{"n_layer": 14, "d_model": 192, "n_head": 2, "n_kv_head": 2, "head_dim": 96, "d_mlp": 768, "vocab_size": 5977, "activation": "swiglu", "norm": "layernorm", "norm_place": "pre", "norm_eps": 1e-05, "positions": "rope", "rope_base": 10000.0, "rope_fraction": 1.0, "qk_norm": false, "attn_scale": 0.102, "bias": "none", "tie_embeddings": false, "parallel_block": false, "init": "normal", "init_std_qkv": 0.041, "init_std_o": 0.041, "init_std_up": 0.041, "init_std_down": 0.0, "optimizer": "adamw", "lr": 0.00244, "beta1": 0.95, "beta2": 0.95, "weight_decay": 0.075, "lr_head": 0.00989, "grad_clip": 2.0, "warmup_steps": 367, "schedule": "wsd", "decay_fraction": 0.945, "decay_shape": "linear", "final_lr_fraction": 0.0, "batch_tokens": 65536, "seq_len": 128, "doc_mask": false, "train_tokens": 289700000, "steps": 4421, "dataset": "wikipedia_en"}
MLP neurons of a small language model. Each row is named by its layer, matrix (gate and up: input weights) and neuron, and shows model dimensions 32-159. Each number is 500 + 25 x the weight over its row's rms, rounded and kept within 0 to 999. Numbers have three digits each. A neuron's up and down rows have the sign that makes its largest values positive.
After each neuron's rows, "fires after" lists the tokens most often just before its 100 highest values on Wikipedia text that the model never trained on. A number after a token or word is its count.

L3.gate188:506489501508494464499494532531506526487537510556524495475466464493530535523564500481550509538524481517529504469507503503490490516484513517492529462468513528510558531469513479508498517501538508481489458463517505514515468452500513489524518448487511508536498503544549490515515472514515487483489524535478504505518523461503464436577458508488486520470500501526525539493457485500511502497492
L3.up188:504456509501501513494462494492470518575474477493497520529524499526523515526490483489496441493456507521526482520512528475507512481523491474477542506494474523557493515506455524467528485481500504539547475491531528534534482513511506504522518496449505522501481485518489481545490516549497511519513531511499496476478517483520504502509459446474476528500465483513481495447508481527474516503524
fires after: "\n\n" 77

L6.gate495:532545508502502459491517506573479487509454501470518485482521504462514521480486468466506484483483462512516537534493530541487544476493489519524507503509504489469448465509532496520502512504537537491521478544436487467461485488494479489516520498506496477530495538499546548539529518486503513517463495496556510464489485483517474492484504505526511507490503505456514473505507476516500487496510
L6.up495:504540513477464485519546527524483437504487523516501535506484497495534506516524535487516500564513476513476520481499498530529535470480497545517492477484485508443516463510490522455517510524518491483523483480474504508469486500520488489509495548518448457540503499524480506527473529531503496506540470499533474476508564516485538478477474492529522503486446485500508513475498521496499479479556
fires after: "1" 20, " " 19, " (" 14, " de" 7, " to " 6, " pro" 4

L3.gate178:519545498441514485512462477480494511510484515523535486500451471510487545483494537501470502466522536464543532498533515511489471519433538482496465547544464483468491493473504471521489509475519482492469468509494525531536427505506536506502489462496496527509472453505475514498507486498495520464438509475491486505541509483486493516473498489487472526504506495504494507513439458500522499525505
L3.up178:469493527503467485497491527521549497487521500540512523515519480469532493518442457502473445530526470484522494500487458485497474485467516454460434537515475496484510503534500484481532499472464505465500497479545525525532515513514526494514498500497512510493506501513470460466492485472517528480489538517459540521497480535535499544455500463545511530478506501475531519514473454486473495519508
fires after: "." 17, " B" 9, "\n\n" 7, " var" 7, "B" 5, "s" 5

L7.gate65:535499491503477446443532500512485501528483531521476492492495494497504491524532475447574508532487488482494460528513503507494469492505552500464506500521498529537479520504507485489426541481515504486521484537477479478479545521471436498518534514485490495502464493520482517536514543502509502523493509466505493501493514518470521521491520519488524463529504488501468511513448540497526476488490
L7.up65:467511516466522492519501484510541436509501499513521452517478454459504456493488454547541501512503514547484498498506523523505519463523505499524504533495509495488475545530510489530537529508555535503483501507508458508519506503482482514518532480485547463502509526471461510523514526499434529492511516454478532488521482533540493530487491479493516474508465456465539514514506456522519497534446
fires after: " N" 18, " m" 9, " | N" 8, " n" 8, " V" 7, "n" 5

L10.gate206:478536570459522458538453502516516510474505478458499468492454501504515526473474508494470473519468522480454456457508508480504488472500484528510515513521503498469516491487520422501484512526510466486488500480496512516485501478481498449524504467493551519480475489493505520527501510540531497516519521510557481497483471504506507479508481493519504517535470495481490457531496484522471533479470
L10.up206:500514506473510516529508532521479507472517440501470515521460508454542530503488487513537456490501527465559483499487495484520514522500525479474511493474492493507481485477480493508528483495524467520473487508518471540519483501515499466487494492467543546498508504497501506515539475549536538513506521494521507527504514497477463460508499504517452505533516501440499488501507497551494529523475
fires after: "\n\n" 94, "\n" 4

L11.gate393:472535534518527494475477489515544524499518553464502474506511493464453504483490528519506479508488498514485506487586498496471478491501529561507466498464477496489476493498509493544507494475536454497571497431523506469485489508491523515537550485513536484476487530489524501451492463548521457506493497507502527520461537505473499501518550505493524532482499497540478485491465459454487496503539
L11.up393:479538542511512470529461489515466493484477474482510470451573516498502489516504445494463516495517514505474497559500517521488548502480507467456502508535539513480482495478532493473510520501525439485494503489518483522483493447526486532496496526513495532503489487481465508528504494558509516502507504496493518509503455488524459498519496475517461480513495536543493463491490516539488523479490
fires after: "–" 22, "\n\n" 15, "-" 13

L7.gate254:521536529482550464487490514503494541494502488536449481505463498478519464520528482472492517505510480506438518530476497496505512513500476541522493481496496510471515539467506491515448496458551470491520493495518518510519520479512514516511514499492515520472489523485548499465509457496528508484524470490495481504487518522540459497523459475448530478463462456461473474473458502532480512479466
L7.up254:521529472540497510477560499519501509512554491454480517466470487485513533493485534459538480499515453496486485487517507486508488527500494514467465544498504468507514467481547510509517546499495526463541503485512520497520504510479509509489468587491492526486475463477505503477467488502481530499507507494502464531479501520522540478489496516488559524499523512469518462515499544505514516534514
fires after: "\n\n" 42, " S" 8, " s" 4

L7.gate377:487493500515551477511529488495485495501482525508503476477522539461467503526524516482526502507497448505528510493467515517481469511520470576550506520505517522497462526486507480531491490499510521501527554486520533475501554481469477501510493527530496538479504499465474497483504534512501456481459466476543488462497536476557459478512531450471475489512503483507473458528499542460484472492453
L7.up377:516508487460498504492467502548521484499530509481453531468512534464510488483489537524536472512525464523439463525503498506524493471525509529507532517523494453507499503472549519530481500491495504485495500529513479497493495481479490524545500542508528473503504496501503494549458483501514492554500527499483491506489515514547462505489507492500464527487486499511506513523481505454492494497475
fires after: "–" 45, " N" 6, "n" 4

L11.gate8:502454498506524495524525483512470526502483502517500501514465476533500553503455522472483508528502475479464514431479462511521487487531494553494534503475533527482486499510532471515446481462487443444534494474492523485467525488504514488532542486489528489506463512548489481491514493550521478507510476489481532496481531487534494490536526501481471539472479468520521490508528484473471470476505
L11.up8:490472465542506530538501492484463520468492476538478517486491486558507550473501492521504531505517461514507484490456489475490522497492488526521511480492534534492505516532532535493527486407471491510543486502512498473515548518530502468504516560486508523482518491532516483487524515486493493556468493504478487538523496515535499477472534543503463500464532530482478480468482453537499509501496
fires after: "-" 31, " | " 19, " " 10, " to " 4

L6.gate587:504515533498478464513544501537502486456510498491517507543482534458465506505469546507534494532514508450493479448511509497511505488490537519481504491495473521401520478543493481486488466530495501464458494520480496516500493469527504495524494507503555489544517507483495502513508516482507509507517499511519508477467485479493499502468494491492490515458523508472512558509469518566511513495503
L6.up587:563490457480512485545499470448509439519506496532503513481540489494490531476509512494511553540500485474492533480494466525511493502489481503492527558536529543457466489512526488490503493519486446473514522481525487529527484527513480556507518495509504526478461508471498463526554460510518514498491528540455512528510501513484505475497476521503506522511515525479450530497453487539503500494521
fires after: "\n" 25, "." 24, "\n\n" 6, " tit" 4, "it" 4

L11.gate757:468461527503522452518511518509494493497508520539516520472527503506495552497517512488481546536499497487481490490527501512497493484479499476502516525547519498513513481528463493480472545513513523454509503490515498541497501526513533464523495484500493538535489497498497489480474466531481460522510417524531533524506471428479516482453484448499489548530499509487487541510482477469475481511498
L11.up757:495481513542477531451499515498466514527520529488480514484497524516484487471487490553486512469514464479524509541525502536487483504523516500506506499479503502485512552491499525457523516458485516515470510499505522496517526479503519505512499492497516495526512484465496522469440514487508476487483455467481513527467529520496508485458526499506461521536523549526485506540464498487452519559524
fires after: "1" 52, "2" 10, "–" 7

L6.gate210:472482529438488476517496461500536514500477487503447541515497530534481484499485510480499468493486451476503489482472519525507513481497483483485504534527523549462486484525534488445460493504507467477526461488495536520483502483510531501530500520519480443512517496465521480474504450520506489475469492522476495546491514502526534523499482492475494563516530508508487531497502511523508480497507
L6.up210:498475511504508511440459455493517520504530516479477538507490469534552507491472495483499523493527460457520481459495513481557499488506504458489469509531524536509450522506459524521506522476488502465450510497521486520495458460480535478500504516494500515486515454526493521477495470518485494505495469504481532514528515527532494524476493495491501469539526523496514528450505476508473531503476
fires after: "D" 13, " P" 13, "P" 12, " d" 10, "C" 8, " p" 6

L8.gate462:523502479532506466499507488528454522499504551527512502522514534508526503475490573521470502552488507486493515480537456495491472487503491527488477552511532492528492512492493473497504462478496456485511497457565499507511506509507493457535500533477540533490460520506495504524455513537499501543502488497476471497507547509515527504544537469516472504519466436484511491506486512481453509464507
L8.up462:516518522516464488462518487513473455517498495506480484496516489484517559490543510486470524503487505498510465500527500489526520453539531510517515491492505508528483517475481462496517513510466518519499490499465508512503504477471527489524507499514502486480476535491485528491496526462528536512489531509511487520520498518463536524501520453489542476500506493508491511535530517462481510561515
fires after: "–" 46, " Jan" 5

L8.gate325:490499500519485510478544535528491495457472475521496477494461467484506531504456501493503491522522449476471496508525520507511505529508499487500563509537507470503506491500499501489470521489518489468519524514458484484541490499504444522556534512522510495504494515505453506492520481522463503495523470501494543527517498511514482477519494483513493475462491489464505561501552522498528529474540
L8.up325:500580480494483492501477524499511511459504534498500473525490476527470528492504445487552507529480512510552533498473522491507505500477501513533459474509481502497527460478511493508501524484500447455538501492507524465549480492514520478494515535544511521445533500471514493506517455494520509527491499514474490448499503504519471539495491540477524471534511538482472496466507479530532518481549
fires after: "|" 27, "-" 14, " on" 14, " F" 5, " to " 5

L6.gate492:478546502520495489503506513536546499509501531531489543487514543453506518510506508494478478499416480485490487506526474537470570513505492510547479503486505477451476479468503450496473493541518494479510517515463504494482513471498515500537515526463508483482494491488521531490474504496479539513529511512494520546479529503464495462521522467521534494565524484443522501508535475464509527510487
L6.up492:460520502481491498490485510470492493486508500493562429553483529522469539483476495477482421516477508485485515548515508514438496477516447506524473513500522503470467508490479489532515532517516508509464512506478482533474494506501482520485494518514525512488462512559510476518509504498501515481467530488501528506485483515516472531551498470529493429516505546535516516524521490503529522477493
fires after: " in" 18, " In" 11, "In" 11, " under" 9, " a" 5

L7.gate414:466541517518486471492512488497481474528524521480569535481509522523493494481492525485539508483474489472489526434526470502465453515512465567498446518479519477478495501507538499510496506509509483465496517485507467477510448505496476467550510496487507531513465471536477490495484498519501466493507536505485517512487513495546456495516492462528549529498498461530494525489522476488513504514526
L7.up414:462535517531536513500523483495552492522471489507476522486499530474490449513553481468528503487477479514504516474480494498479466497472452495502479492505518466542464503468505539512499550515457470464451474502530485459552494486506457489497476519532540477468524487520512498471517488505509484498515448518477556513493569509527537505544525511485495529536530488497485509467504505492525542495510
fires after: "| " 47, " G" 8, "\n" 4

L7.gate181:508507506523481472505514578504463464490499524519513497505527529465530528522525507449481499499493493484511521482525492518447536465489507557488539500504528492472507505514545470449453494511509522478508491476477501514481532517499484493522475467508491519522490481514506537537525505480463486529531525509546526484446529520501506495488567476485447480467513504472498533501453451539487499478493
L7.up181:543502467482518468503494443515466507488478530527507492467449499531454540506510510512523494478496485487444507512485441526501510473473506492512496484460506533475494485507493493522478502471495510535490498506455484532538509533487467475500517471451462479549503482475504469518504509490542482515502469501535482486529485517501485512487500539495528464518514534514496498486484502530503456521519
fires after: " " 23, " en" 7, " dis" 6, " En" 5, " to " 5, " ob" 5

L5.gate117:492532490485491468537490493505510547501510507512528481510498535524479503504471525512439502496501521484519494504506536511508424530482496498518467484519517503476508498518508537504489510479485516475492490513485511561485494477488451472516501515495493530509465478511514480473483508545527549500551496502492442508498483513490489502491456511516473513511470525512541496540513482508532448477534
L5.up117:481509507507478510514450496484455442497497525473447519520501519491498473475496536521496515489549475527517436529472539470491526484502493492508504499533472499493480477528539467461512549506509491480481485509470507499498491512462532486482496485511476545487536513527463490528474491503472465515540508483559460463471477501504514514507506509514541555505486500541513470517458481528501495560513
fires after: "." 37, "\n" 11, " W" 6, "2" 5, " V" 5

L3.gate119:519508518483526484504500515477511468488471488561503528512501464517460479500478490492510481525536519471528494492522514505493543531559475521500459495477531509478522502503501471483475496541551469496480510471528507547529453505503547425509563494538500526474479513496485463518505505496478485475467483511473508524524466468495509497508551481503497550512503499488494495499459527512481490489513
L3.up119:482528527565552523468509490532487490485476469500528500502490506522481500496508497503481450475517513483499507515522532495491548473526507474487516454484482495478510456524453499488521474515520508482481510520506521523467467482525506501459516516510494507518521493524504493456510529472531440430528518481526516456489481489514485519533546513525498472492539523521527503484522534519540447500490
fires after: "ab" 14, "f" 12, "b" 12, "h" 6, "amb" 6

L3.gate258:485518483511509493492510520470489481537505489493516500503433522511471506480491515497503500495522509512481525514520511490456514490528502523491514535504499501492496465490562489499503488504498552521531473460509520495521498474494512520494494474548496478550475458488517525542487452502449464528479505464488426458482528508493508526522497442483497501521498515535519509513461503519535469451504
L3.up258:486532527477472477508491524498492482482491483482509483484460518497511518512458465459489535492482465503494536483573488493532477452502443498467476560517506492504484504517518491448503445505490527503510471532496532482498470495493507537502543517524519510540497508496523514524494481505449504520449485539424514489506469467536507525500496455461463524506462466471535496492496509532507531455527
fires after: " re" 15, " R" 14, " Gr" 11, " Cro" 7, " ident" 6

L3.gate374:486469530470505488466474502526503543518525516479456491481476490511478503490553495523556460478514457483515472491482510518493500529481514555506552513475506507527450518505481465481542516532518505458509473415522492502501473501494490571508511527519501525499449483527519516505492500545488491502490492514483521508484523488538462498488520481532499464511525516480502501503452485493509487498494
L3.up374:459496525471467484472508453501504501547545481476444515509508450491530528473512494493552486445548464504517555543466489494498527498501486500468476482473491485497497527489508506539486525489469484441494489520490484467515460477478478487485492477488474508534511464532507520512488516489510499526516525530500537486488543461496496482477481522460508497515526542511484526480515530547525502520512
fires after: " N" 45, " | N" 6, ", N" 4, ": N" 4, "- N" 4, " n" 4

L6.gate95:488524562497493474501497501500491483508491541533528528442565521509479515477487468498481464558501502497490487470513505532500493477475515505535495520515526512466488537530533519483488466500514465462517495481509487542507459493506524490531543519465520529478455512478483505463496490514495465470535499517503487510472477515516476536563507458497471523514503509497516514467472475504491501508460
L6.up95:493502556552469489520539525519522438502480516497527518509494496493481511475504487506463511502491469456481489541481518521492529452495481519495541504524498458517432488506504492456499488474461514501524500489516489561495486517462506546496505518496509521478499468468512463509520520513540514508504520530503510495472473508521518532500466514515476503517526526470498469509505506507498497522492
fires after: " in" 28, " In" 8, "ishop" 7, " in the" 6, " | W " 5

L3.gate448:517529490545494479497489514499513480503517462493504508498547515493494487520517454493582475453543482501478488479496495499527479474529481533496492475498479499542443506521480497519468500502502501488511479450502476487475526464470505550528495493533502499546463496489493518491524500523465523519521452471483467526482515503500465535531543468498488450541522498461511514482489501510557513499497
L3.up448:512524477468484464499484504505492538521499495502503501507513505497502487509482500510523512497543483516486510524494495520528495482501459517527435457520489496472450484536483506501512483489499562534498464491482462571494476489464476492444508507510513533491490505533477547495528540464454491515498493507489513516496473533528521554512496438524510495464470506545494462510479517520502510454544
fires after: " R" 30, " N" 25, " | N" 5, "ac" 4

L11.gate725:496548544549500498474501481485489508473474508484501513425550462466478484517506480499494504515511498494496490498530521525506504509496470531484504487502512518458534528478495512507500483520491525453465488501474489462508532541499495521505538519514486505523452445477527459517490468486509518475500482485498513490490543520514491493499481481541489503470550448497511513520497492433538469513460
L11.up725:504477525505546483527491498454487491524480473519556440511532490473505495448470449518489474525525483484508524525501517512506459461522462493496432518490478499481527481503485479514504532527478495481489481480515520493496536516512455493527479497537501486504531509504505461511487501529472487494503482463570510475524472479503542511548526498505498537494485496487450542512462501482531472477509
fires after: "\n" 24, " | G" 7, " |" 7, " | P" 6, " (" 4, " % | ±% |" 4

L10.gate688:469474498443528462512493503483505501472481476526485504481522538500483450520498520480492534508510507537495518504501521522485509502464531488475482520494480514514504489533468543544490507520526481489505485504500509524490514511488506526525565508536513491544492452485504513492468481526422513487530479509467491471491486528517468518523496471489506497500486484478454524468458480522474499484495
L10.up688:492468459519515503452496456527501530466529508506504498536485496469526466527491500488511529490439532539480528513498438502481492499491535493491509492469513474524511514495484479509504537517493507467513480496481523499480472500481490476486504451522536509519508534465523501544459523473505504485512502549497486500442535502468523541524477461530521495501466461518512508486500504496497528549508
fires after: "==" 45, " ==" 17, "ot" 4, "==A" 4

L5.gate263:530522550498464491501529535522505502497486558519484501503500496482539492462523489523513441575501480505525525465472511500493520471509481490520509480460495529445511507485525460530450507496551490524515516492479493515511505479486525474534519507507475461486491506466525543533490499478523476499519483498481531514468517440483479512490494463483498455449476494552507507503520479478519509501479
L5.up263:497456503520475495473487516505498526518508494506489502537480458471501471526508427522480488508498510512492513493498524485499518499527537497492498455452490547446479539518494545458489541480502497525480507502461482481527553526498492497485467520463492470483519507488499524557522525489444504504499529504526496455471500508471547483492521534488522514496538497534551531476515514461528513533480
fires after: " F" 17, " N" 12, " A" 8, "un" 7, "n" 4, " M" 4

L8.gate510:508525551504528470508503477466514445534502520474475452553499521496518539543486499520487464504485510493527504456546491490514471488523495519479472527501526487485479492498528458478478502488497514459544475494522510496509490502480504472516491508507506514512482526506490536501518470545474492541514498485502493522457513474494525469501529493494509483524500518492527509487434489485501475500475
L8.up510:490524493474526499507548549531528495487497486509575496500473471500522466481471509491485451499473500490485477523512496503539492542483491517471467573496510482468546524495493483518489538505472520495506532504505463546521499468522464487510478528489523511516466521509518517467524489530494559524508515500487477467509481458503456488475509517512495496500522508511464497494491488516472482466493
fires after: "\n\n" 46, "\n" 13

L11.gate53:488546489509533451469499495576484465487493480522512491453510466458494495504429497462508558514519504447517500487512471541543529488496477500513473511472496510509486490488510481540465476493482469483515489498458493485493478515483467439519538502515475503504507508502501544477482495493468514518479495501502534481481502508470526523542529493492499505484536468510492519512540503512503523532523
L11.up53:481513475505498516519469524521493503467494501495478530477498558446491523525513456478501499499499495456526482474535483484468441476494520488525510497532470518555447462456471480494523520509472494472533489524462488482512459486476496497501520492534481534497505485532477518494501478532525495488528475505517489491510551535498506484540468525504476467486448512488482490505526519479467496508492
fires after: "\n" 22, "|" 18, "| " 13, "–" 11, "-" 5, "\n\n" 5

L7.gate160:514545511498507445513509491523507473509473485527509513486445493492539485520516506473491496508496516517466457445477506523534487502467513527456459510499480499463514485523522483520521431491525481456559508474481479518506493466504516517505513467515508518496493505504528537516498450499483546520500522498539485488478531476501525491566509533508528480530505528463507510467500503538514495509494
L7.up160:469504506481568482508498475483468463511517514515512505446520556508489526514502497495523529464479506507505494481473550500523544524541468519489554542512557510472489504514489490518467513479522475486493513524480485505495497514518521537501461524504503487557524499475467496451523508529474469504518529531503522493486505496517525471471477494489518458495521507453498509476460518506451515471444
fires after: "\n\n" 81, "===" 5

L6.gate193:511499489486493493511479472495483514473495555486492513521495529497463494500521568501518493507504513540514444432512508487509513495532478513482549487480466519499451468503488502523488453474514468489523489466492520516486523505521524506494490494504507527462497519522521486501508542501504476498537535490544500450508496458461505472473551487499481494487558458503513521482462491498505551536515
L6.up193:509520466446525518483526490483487487499502489516489557488558500520523509504496475479522546493462434476483481476482489500507538556492490491515480523535512552510520473477516487475468487496530488495498509515523490497508531478473564472498429522464510514515483501452560485519506469528508504500509507501485517485464498523496516492493461548472487441491493492493522479519470466494517484511505
fires after: "\n\n" 30, "\n" 13, "E" 9, " P" 5, "O" 4, " ac" 4

L6.gate571:472503497466528476508485539513509470443493524511496508511477552508510543487500495500480521534440465461484520536513460487535443452513509495518532515530546496461521477515501479523498454497551486481510522497446486488538495473518506484524503487485513504494462504508523489489498435518542479458505502491522510508495480510515477504534470479482528474527485514485499495512469483539472468553502
L6.up571:437529494511498500498513511499489486523529495457492521526487503518517507454465516511489484480556500524495492491501515475499496505533500479469504459489545486441477555538493525514505515448530539469520520533488484529507453521465532483542539546450522511512506478474482491496509486515519499474509475475484507528503484494484499491507474448501479517498519543485496522469484524526534503528519
fires after: "1" 19, " F" 12, "2" 9, "F" 6, "qu" 5

L7.gate766:500532530497526500484497499529469511470477469523533481521502553499529524491518485484493510529515528491536482442512482496523515454473503538526437534482469470482522496528500505489507494480505493455530490484508529536518500478521508488545488459528497514501516529558494526476494484534444491552534525541486496480503540534468507535556479491481526516464491513514525484515529461523552502493476
L7.up766:526477480552494475491498495533460483525474461423546495522504482479506511479487470452512534492487491486506532501488491524490533510518520505513507570493549496470484526531463481490499484504447524522515529536478464516498515501511515530500547530489487521481499519514523484450473505531497482454467523517482515516490515479553540505515466505529513521499508496553470537540518527526512513451525
fires after: ":" 22, " / (" 12, "." 12, "-" 5, "\n" 5

L5.gate193:480514473499503480505511476516499497538528497479480526485498503489525508439506484529511455467507457534496473488506510478467477491494503506512491527492491525493506517503514490512489486506513479464481468510500498522589472488504491517515581504438477473491473522447474490485438475503488525502491513454457485549534534503499515492508485477508494503460504524505514493495482475503518541491525
L5.up193:516468511532493492478486497469527443509523443478463492514487468500462502498459499510455500474511540474485511508528468534494535486474530463522519491477539514490471510505494521529507523489548519534484535491497486487504519530543529486486479483494469494495496488474512513497484496483489478511541479538492515505496485481483500540519466462504511490557504510530488492535517504443549506479503
fires after: " D" 15, " R" 12, " B" 10, " C" 9, " P" 5, " | C" 5

L11.gate387:548494499501535497512481506501507485495510481495502497468493477475504466475506456513517522464510517507476450508525472509527505468514467511501544503527576487493501509513533489525503479518505502503508462487454473513503569500489476484545547483514520491511490530473517491492490459536514498491504514525546484478466529482540491469582499473504507470519518513470522523490537496496489496486429
L11.up387:470519554471512492468507521502490516476478533527537442513501496508502475504475528508464469521516505467464499499484515507532500467532525476527493488472505475476532500509545530472484457537484490453504474502462532532512507518541477540502472463477495470458500473489517458500477494505510494483503481479518557493511534493478570524478528486503505509517456506515504500494500484511488540505527
fires after: "\n" 31, "-" 10, "\n\n" 7, " dis" 6, " was" 4

L11.gate489:513473472517505500504531578476496473484475504481529468523483507502492521494487507496471472485480495476504482504508447511497483488499531536470564524507496494496540471506493466517472495513542490496476488486499495514528445475515549521513486495472552534505495492483491553484495444531525512482459532517476518497491508525485550500466509497465474498454498496487519452501475540512497511490485
L11.up489:538509498531510499536520504480532516502491483496492504523550515447509539541479514458476510527506529502474501491477525502479460517507514476421500574471467483489466502528507496511474527445494495467477522501539524539541489501524510499531484479467528526498495453478498494524458490529497527518507512527461464482479524521516519516451538489472499495500519510488504490470452492517506512503497
fires after: "\n\n" 56, " rel" 4

L7.gate697:522477540495487482469487522521476530495507539542506499485482519530492464494494534495486487508526530523462508454507529510541465486461501486501483469518512488496507496467528452481482483499528486473486490533437499525471509456474531466520506438489506474546492516501517525445490497552513531495499511486503440487516531480530490497538466464500498510478518533505513474501509479496490504564518
L7.up697:514520523462501518506476500511505534511503493505506506522520496531535505500452536459445508525475481468475458509489527457501512489506523480489558499514486457488520495493474454471544485496526503502493524481508528530542507486502474437515449450496478512497521493471499506481515488510489473519501527516497489470487466484566507506485471509484499482513509461522479467491519478477548496488444
fires after: "\n\n" 85

L8.gate149:511472533477495500526500523528556531510517492516502450528451501521510501471458490499494470505491548495504496483505527475502517512491548525467520466465514487461491453504569471467491480512492514475474490494476529536507461479514528497543508490472501510506495523521508555478464463523476511472514492495499496510491504470537500480497523532485519486486525524524497473500469481503490473523545
L8.up149:462565513528492511526450539487464468450498493467488504521506500484497520504502495486473466530516553517461499528513505490539527481495478485523512522480529494520521518447512514492536519537574500505480498526501544489511526483490504474517500531475490511487503482476503473470500474481521523465481494503552456485499447488505477488518495510493492497524492528468466456506478462518492515468522
fires after: "\n\n" 95

L10.gate428:485531519531490484503501539502475464481515517539535500475524550489549519475494540503491553481470511485470501484515519514543450482499546541551521521499533518493478471533525466493485473476496467461556521503514506480465508521531494510530512484533502502513476526501517526485509480495468485484524492495466430485513501520470516479496503522430481531508518533478534510487517442498521489513465
L10.up428:451475482491462534499507497529523475527469480483513465487507460479502507477493486512455537496465505440503500502482486515492491484483493502505493464524467513556494493449503502483496483532504524515505459448510467521513455465457478539491510499491532487564514517503486502495517474495520542498501497477507443543466486514563463490498510509531509517499497471502536511523498544457494527517470
fires after: "–" 48, "-" 10, "enior" 6, " career" 6, "\n" 4

L7.gate727:521525499479536482522471516559512485478529473536520425515503519503470550544511465508503482492513499482470523507499488497463526507514543529482492511486462493515531455491485514517510510541503439491477454459510537498488469489478499509531545486555509490481480513474517503449502492511468515486492480492526474485509541498509500495502518459482549477514523478462529483531496472469564503536535
L7.up727:530447503475526493468506534493443473477496570489467534489523513476504457543496494458492497474476450537493514470528547480537510486510507506464493524527485474525443503479445505464481499481487487559546536469479456475446514524523512520492494466451519516515500522481523518507500508525473522535483511492458477459512526497470507499509504506491508467509517507547494514425534510496500511494497
fires after: "." 53, "\n\n" 10

L7.gate653:530485494479525506484472494506496495547555535499511461524476473521502478475530493507505487481485524488504475511516526499542507490546550502476503526498488525451495500504497559523493441533497480498482496495512532503505508531499494454477518503532498497490466507458492518445456487521515474460499493437471497491504510504493453487513485448527548528484511473511557507494514502511481487520487
L7.up653:498512515455525503511440485510452469513476480522471484514490479541524490512538519486500517535553488475488497484482513480460559505491511550484549496521463476479463486534477482508486470524536475505467469532511492531484506513468526507499538498486440500506506515500496494483513513497488467508461452508522488498528516483522541519533494523528495503577533491529485488485508487511533529506502
fires after: "." 45, " | C" 5, " f" 4

L8.gate126:511489533454518503501497498495488451484504503525484461478502503503530500508473476504498522546489470491469517535500482494494483482546500551459517496499502520434508512517461450512509484539446493466462514496499508499506461548497470492502490489527510529504491544509489511511462479544497492530514501516468514531500545494524496487547490451517525521491503503488483532505495487514459497529494
L8.up126:512514559535496538495486495480479522496506519517469470473544536470480500479532478514468502515496501485528540522546438501553525532493514519505520533488494472487476484508510508489517482515471461494498486454491521496484516494487505500440444515545514494464551489471466492495463499514489550470486489520468485473456524479478493514524524518490514500509485496496496518476499471473490491512496
fires after: " =" 42, "\n\n" 18, ") =" 6

L8.gate526:511492482452498484498520488527513454467530518494502495483563538487463523480502501519497543510484458527504492508490521506508546490486522536509514477487493510511534487483482460509504489525551465480465503502506514497530487515525503494510478523524540501542497512491494557516490507532502498487490454482502514542485504485504470475506457465481473503506527440508488491517513506436505521517484
L8.up526:473496490491495501541477496513490506510502501506483472472485538494516529473521453549497510530502513528535473497501509486523551476487563532493507463493504487475511459505493494491523506531522485510494512497470519524469481474512447477497531521489488472540496483449516532529455517506487508458523509494475536520479526523505479520476470469488478514528468504487519491514562503507496489510530
fires after: "==" 25, " ==" 15, "==History==" 8, " career==" 5

L5.gate21:486507554446456476529457476497482501506500508509497493486565526488493458523491469498473497513517524505542483462502476528467532548450558470493513509467461527475464514454501487517499485447519496504507483499503489505512514496514483509512455513499539515472499476492491551515488438467487499485497539484529490523510493475509518516481512500489522474472561519519497487460500549478526509515481
L5.up21:479553481494529506516475508533530473496525507491455508451506475537522547499491511508505506454519488483481495496513485483535524528484522474478498504551506486467488477453484490454517503478530517486503466516527508490519492484473494523493540448487519534532509503516518495456479491521528485458473482481509515487516513512500507485486488510468523525511495463474504541497484487527496539565521
fires after: " P" 31, "P" 10, "-P" 5, " Com" 5, " m" 4, "M" 4

L5.gate71:489460528499510487493501481479476506464450476524519506520522522483497501480473486472508485506488480494509510517514524524471533471491494489477543524517527515504549468517539490514492531514509477468494474500493556513481494489476518478519539470491541479493489498501481477495453475532515504405522495509482502507508484507512536525494505475469462502483539481506537500517508499510448467478503
L5.up71:487473547498507520525468489573494483504517521529536509502511538516536454500469500513462436523478476484545523508534484497431498493530510521487489468460504532496494531503533505486514513484538493487473516506515516526440463510503482445480522533500493508503512540449469498508468499477467504491541495516492540498507512461504552498488481469507508562513538504533528494497532483501480499532519
fires after: " B" 19, "B" 14, "b" 8, "ar" 5, "- B" 4, "ab" 4

L7.gate664:481487536519505471493513517522525484540531524499496473513518500496508531499522517520482476541536474458494486495469495518457523541521515508549492475499531514488459446490520494499500493519533521471570525520516509517451502501507530559514530508542508505544428479538481511480472493523492482491506476500501499486479471505523488483530483444489507491541473509490475530523485535474496501489489
L7.up664:488490505501499483497528530487517501524542500543517529473503527511468533553523458497487528524502517549530478476503483492500532497503472537514515505476505492519490485510515479503498529476506464475527496463482519535499493504503507475503464493459451542467521481474497475463462497520465493493508540463531486537492477529482472476507471494515503520574503501510525489482481455471516489503520
fires after: " in" 33, " N" 8, " in the" 6, " n" 4, "," 4